From a checkpoint of a small transformer trained on Wikipedia.
Architecture: LayerNorm before each block, learned positions, no biases in attention or MLP, tied embeddings.
MLP neurons of a small language model. Each row is named by its layer, matrix (down: output weights) and neuron, and shows model dimensions 0-127. Each number is 500 + 40 x the weight over its row's rms, rounded and kept within 0 to 999. Numbers have three digits each.
A block is one neuron, or neurons of one layer that tend to fire together. After each block is what it responds to, as a language model described it from the Wikipedia text at the highest values.

L10.down772:523517567521478514520482472477426528475522502525530548542493520444496530489437510467469446485499536560465451453503531496509427534456404511433423481495526468513512439450512506462534502419496517506517542554444525568496512524534520521493485541430519543519494536565462543480540519548455535539459449497587526510498518562487532532509492460495613453497538460514491506456549573519532523521532
Second word-piece right after a lone capital initial (K, T, S, W) in proper names, often in tables and credits, e.g. K-ens-ington, K-av-anagh, T-rap-p.

L5.down364:533527479505517528513470543513427460468543549506525539476520468558460502472409443505538574486579520512559476449464528521466470449494511448478460482547534547562546548482480521505504528494518501457519466523522463509467507428501562586541506524489526517491617468510516504536509530533482559408499533550549501482558475527480607530560542486485483494450521526529490534469480449567412466546504
L5.down519:527488542453554506509448502427570518564477518484411453514525508539487458465502481471461494517548451468469484507505424482450525484491531495625473510490475432489503519459412563457533514486534519521548538450523482537479434455450472465536492453416475474496494492415535574476491465551514441415509530528615539505506503519585453498433484466452469524448528448507546438469451499515545497543478
L5.down643:560442474490538485504454468458479499531582496531502532425530576492500446493581461453530462428435547576535521554527485530459475441583499478502495482485554544458477485570536464532473548494490529515471481556477512538459533495529484562479540430484531498448493532509483503515458510408491522512496566518498430489546488517466461455590463527534496479475489460515560482448540483468441551481521
L5.down704:493432586522497538455507497481478494411506484535508461447519479476454466496458474511496491509459519498507423498577485531584460493563438405450478443515449537530513459491530501364446480508461465460515487492475506441499397529473513517508538485498535413453491508520476523542524505489479533492481564542501443524477469546476561548563532481538521512463480514485562422451509494552496483582544
Middle or final subword pieces of people's surnames, mostly in tables and credit lists, such as Ben-z, Gard-ner, Joy-ner, Past-eur.

L6.down219:470485529405443496423470484524456464539446530495492495500527501518546464487419509488463503532490551471496474483575480472572518476531588465507579499453566504487524593542522546495444460582453408478414469475573484462414472530524530482455515469538537488474535507566504458490536476543449447493516473468482504493519528452566499608518508571427461459481465478452598490471480446493520518507503
L6.down319:603501514527506425563457470461502451411511501523458551473501485457460427459415485513529509432509500561563495534526551544522488478486493496489611537474448484550519512489516517559514531463532484480522431531512485526519460494428555504501562480405523420550478590429434548554470527464497499532486504529519569489513436530532461593454502493499528498503430444557415525483505503505482454507465
L6.down447:467553474523536542466460543542487495447527434507484480472523567427453461510440515525536518510488553465500430526451485508502470471512509535501494509561433431496503556459546542496531491466503510496559453526526513430537550489555500489521551556553531534584494422489480561534571465531510488523463534492545581511493514528489526484474428539473484572577443476519497551512547499527492497567514
L6.down472:502491475499443433485564551460480503470476499491532429504453445482469478477532447481484480530587542475500513502452499509558482450474518553485551583545444536457469549561503481453513504573460536485476510490459493434486511475527470487541505440512467504521490502574539476536483461471397501549525456538485563469529501534529526465537531515432442561494494525472519483526524524491539545513508
L6.down627:468545524446484552547548539470560458506528464509512507503505528478495556515479493531458506505506537434587511536508490504529484563494604497547547524437565507444509448533468536553535481481487434448472461555522421515521546535490525498463527583534537552509604504464525490496492520476444466485458479479476490546472472533404517489508505538524498497462448531559522410408487516495450453514441
L6.down633:466553467474509536452461472514465541481449503504505610442527502538467529544461498420531494471454494492481515563540526431534468536451482512571549479486557564515530483490532479468486560579514485435543529566527431544519514556461531488470459480482517480520471577544435463520527500503564396525481501493560531512593470510498423512551506545497498532442488470523550490541495471489473482481436
L6.down655:487484485433489532519434562552485496464518507527472518443459528554486473473525475486532528559433554501563557499545497387441456493498510513434536500525551453529540546502530549526550535547466479460476569469490490520475504507453557499472506472486476433445472532500611467494521575526516498474532479491472471488456500475541571465483504602560502469526481539535465527486498562458446454467554
L6.down707:461498487499524478466524527468512537571556556494536403494535554484445499479480542507488530440590515538505544510488574514468537519478507429505514488538475486502484426565547474467446537474613460518504529525515451410518526490434511457526486549516560455450506457438475463494461516495571503442537490521480489492541576537536470453554503467452407428490584543536530460494512503465512478514562
L6.down711:511491549542503475529556530506470457487536475505491533525543516569506459505432497470512430476543501472523497521562472514499461476548496582427486518478573428483458519450549497585527439531543552479509461503512404493531521566427549493498544514511553519531480490461459495582556465442517586478536553574507534497472454438541508546498497479477523415450500539515544554459509544518432526592525
L6.down732:530466491461442476586554485487542483494580437541452405507556515518484556441491474450492487452499522516520532438538509450534526546541465462471466562493484479518489497506523470476516485423512448572400524481543535485499486460528510462522462570559424523532502499543528555465557539514597493442456524516519519440461512536469471510553565519523461482547474479481557454463520543540448428446504
L6.down735:484528517501525523466447529509527515503533538552519530503480527529478546461492407540452523566439509547556578501536444462478519493476500509508519531477481489544456445452565490485510533425504559505466463505515486538517543497424534445501487581538492505484480482512529489519492523496479427518481522513548474468550498474492527539508438507441442524507543509476464473488540469475463445409531
L6.down744:464482548507531478517508492513530489564432522436524522500456464500427489520400521513592438534472549477505500509614452518481477529531552454507520549440423475510518603535517464490500456502511422444514507470483467431492559470429417531507509522520531484545468486528503520433569511425466513508482478513492530429495494498516521460575508549388567503446524458536490454495541468439543488568570
L6.down781:512503548444429442546478510541538474443406453533560499516530449503502513504490447480466457447556498530547490484486530570411513491483519491476456593458549535495509441467497569425483547505502461465481511452438472493516424455490483509496503539456529488524548457494525506505513461501469506515468555521475436548471479477416450470526535561537461485576457532486479485536489558469499508500574
L6.down798:466538492490467450497411489518551498531495539548527464500442526526515442546547469526489477539485571511512507468531552520491486546413523507415538506487526488452538472451628509477498531466540517490519551457478480477492499548484484556498525516473569515528576478483530506459555511490462471584551460552559433452467410476476517544422552555431487563461483569476495535450543585482436512538508
L6.down805:427480534504447524469489556515549444472545433539394536439488458492460479536475542483475431486541552522520496482526477509548526469502495476528486465558421494542484498512500465477486538517513512490473520515464461477543500477570515574554491453490530529502518504551555571543482558530530560490480475598531521535399540540459584450479503491448542514508519432573453480535457522489394489545496
L6.down819:555464467525445490554433502542512507523509515469498480458503543517355490475434475518575520510486431507470502485535549525545493510463497498468481549477553516513527521414439534503470540413492479463503577502470475469490518445564544457459476496447499473489495488498430545492609565466557457486506559534455512533500428461476517433522525601515496519483537496472535452504523525491472598463466
Word-piece tokens inside capitalized proper names, mostly surnames and place names, e.g. Hayata, Waynesboro, Brennan, Wilkins.

L10.down955:403561497445498521466531553485507469477501524525430504465556527437469487523405505492491534500487524475442507458435492449480523478566517509517395448493474417482538489495523545428548490534511507520527500542514518466460523515476443425561541494533537460454495532487501540447490558473593513525490523495485427554534520537534489493564470525461470487516522533425504555600507414535488480443546
Word starts or quantifiers that precede a plural noun or a count, such as select c(ities), handful of, two assists, first digits like 40(0).

L5.down454:504460420490536547539494527549523531501455526502591482470556493461548569580467515545481478551573512466436528487491527432525487445522537493512501456495497507508544441505509542496500506497494496439458527449484458473499499562506555512498496621528549500528476467466460525475549444541562473513459489516579470555425484504571525461478505494538471524486531523491462451469453447525452434431512
L5.down505:484480445458479446496457558492439513487506575504456549433507480493498471467473553514512476464487518498559446524490524503412547522491521511562531569476519486529451469522464476508528613495439469548421506449439435452503541428428430500503519478483484515571465526549469563545512501554486487454495462468581590595526489487512501516502554519449477521510481558532519538506451539476562514517493
L5.down827:518478525462500517535469519461525513511443468510477445455511527544414517525490490499516551546489526474396520455467504448554500511511488493406463448552467459600516490505485427500566479499486513489518459504507471475527447536445509536506566483479534524517490531477547518546469592482474457469529482513559470561472502451482544456531551428517502485551516462448499454463519457539502477545504
L5.down860:503563557492426536577423491496545524496529499476474448494486491481463510501463492515458552470560509488400512520464504561552488513479455492543506482478540495584520473479416515484539486397449598550470524495480537476475529547453498486546482592494537483513525467468501492456549609587501482509598600508494518547522509496520506517476503488469434504531491474464429551611470472468497556496470
Final word pieces that complete a modifier before a noun, e.g. so-ft(ware), comple-te, intric-ate, upcom-ing, plus whole adjectives like early, late.

L6.down29:474555502511459558515495500525511489513543458523517547526407544492495487508514480524436503477428521465570455506507512535513440494572565553431543503551510473508458491556508547473522558459433482442443463498503600505523519484458548505424508408443556425535495421493506428489476486435511463497481472478531438472521514451436451511503516524475495476528379544517562535511517514542508590557581
L6.down179:605492569547491536537512472493503470529463533515518532538508501562526410523594440519487542455501477536485458504490481528473385534522498498560506445535490491495497519450558452428520560527480459475454498553532489481441560451486428555462576519460513480529471462448506483454463536516530501462489557462418438468446546498487518503491478601503481534477485434561549531498487553583485505543485
L6.down231:537529479534515449487551482553531518506426456485509533503549451521538522587468546535505537513493487537480424527551556462507490529547451482498540450570520442463465573473439524461548527540464513517470422473499490476540526516483466536516447544501455449407490470473478444510466489537489467470470508490470570455505430448445506436478532517507544525526488519505547461556542489535448457458463
L6.down327:530503546554456584478489530495499500503469591484589466559489437416468537460528541506483469484495483421489562526566463505528467555581525522435488525545557499487487478518503553455455503598454489473529480511513537526563514398473467514480430566497520542418477443500528474459488495468516518533510518471469498542487470437493514564535424521558529486472430510465549417481435493500470498464494
L6.down335:479517570539490547539414493459482543502533523518363504504484528502486499465536494530618471525489517442479531472515430493516478470541486569502497521543511456624499482484583561492504559485483525559554488453497468484447452506501496570514488430495523460447578512505409495470542425476537490518516516485481499540491457543480548463455454441467483500496498479467545419449525533472446462613539
L6.down442:441569500479473472496489456502460466506527497454467520457479492512519460435576504496580462509534478495552510534503526542530430473529542567543550512526541460587461507538429519429494587471472535423485479443521489450519473495499482512514541500531536471437527463502513411475506447570477539502480528556523535526542596493500488421500476468469440469484421555486585458521519571475518485492497
L6.down598:517516446443416481476467547474579559551505542449492503539512398524494479471494570455507523491536481441426508523555532515505530505543471549485555538545540460550444490515571482454525476456475510512507461530526491480485508495529511550495610507510568567517523469450456492542478563530538468502459464541479436523475496494433501539460503477431581535477470476525508514515528490473518503506565
L6.down738:497493498494556457420514475563504504453434502487464548551497545546523500455455476531461503520519483492534538496517429447557497458505446498517531505495537497433512471505563561511589500508508526469496496513499520493524503577430393547478558547513488515552515513464493572512536388531479512495432573424488527541514488512453482486450543509483500450561544539537533475512481536541464486498420
L6.down772:349520511551524439456537522517549424549493475445494411523468521524454570464447473548457472499512534469482494578553461479553463438510509480462497483534529459517572480482504443483520498610534477476456493535537490499550520449430474482436551443517481524491499481594490476533510427466494512398511521501513472567522522483482604421527475456559490536465514478568503546504572527528495484506528
L6.down779:492495473424547490610526519467485550516498502504497481516505540464523493487459531562564541506527527517469511441537452515459541476500507506519561486525422440490541483473530532450436541481453455460483467539564546562517507462517470438535505489488513560510512525455487540530469518461534486522499496535557511618500541460489509504539524554524453472433542522422486518472502526433535523493495
L6.down788:511498455478524521468456504535543500498504519484444471470448512521508467599424458473458466504496492507535519559456532519510447437496449478490507483527479480503416467519538569478514472526490483473512463554457582550491473529423554516495605434498587514592513479478475431521413453452516548470468496519537541484538501495452570489537548487449473473569562522415529509538542503530549466431583
L6.down811:483533467533452566475533572515547447483494466384464463496512504512450450455548492454503517533564457556453532474522546475493546482427490450500495498590544492515516530520496478475553579469489533481493525496536491458497453551477512478508556517506497484500437549513527489467512481463369487469517559433525526454523506540454554464483453525453519455472548561584541530469497462455482450434539
L6.down885:459508487468534481490485415474475559533481481491474453566529469508503535527472549460503532490425482480525502497527535528523538525516522515490552543465535461569517466522511512521515505497488507475469570558477506547451511464454516463508589400552516517445540458512490433544456414504555506493505470464471520459436526497567522495492516442496519519561518450437511496503442400477508466466544
L6.down917:534549563489537495496422454560419467524439536531481487503497545431422475487479504505461457470499544466459495551508506556465502576500479518507544484493467467502544471520445510533493546553472504414537505465506460555519505568479506447504574521510579518570431498523497505459446578495445485461476496598490501541491599466586574510463559489476495502500521530483478477475555543494517582506494
L6.down926:478480412576456439490488488552424445539436545499494521474500501435547504513437488578516433493476466496539482470530496506496488446539494553486584508491502566562493440510487431484608545562457526522466482455518452501572482523500489535506468484483514564487518541523520538522478443481490496460469494504455496578481515523494519458462488420503491524510502494484454531499434544514457532483461
L6.down1023:499513514490515512534485478493428431566507504475511472528528518546476477514548526519483485499525490502478457517465572454515477445485519528526520504451460481583557472547513557486534534486430492520543498451450506482493497532480477529536578441486590522537431539452480490543528563587429475490537546524510467560457572488508453478456537439454507526473532502529454494528397490552458530532585
Number words and quantifiers introducing a counted noun, including word-final pieces like twent-y, sev-en, doz-en, and "of" in "group of", "one of", "hundreds of".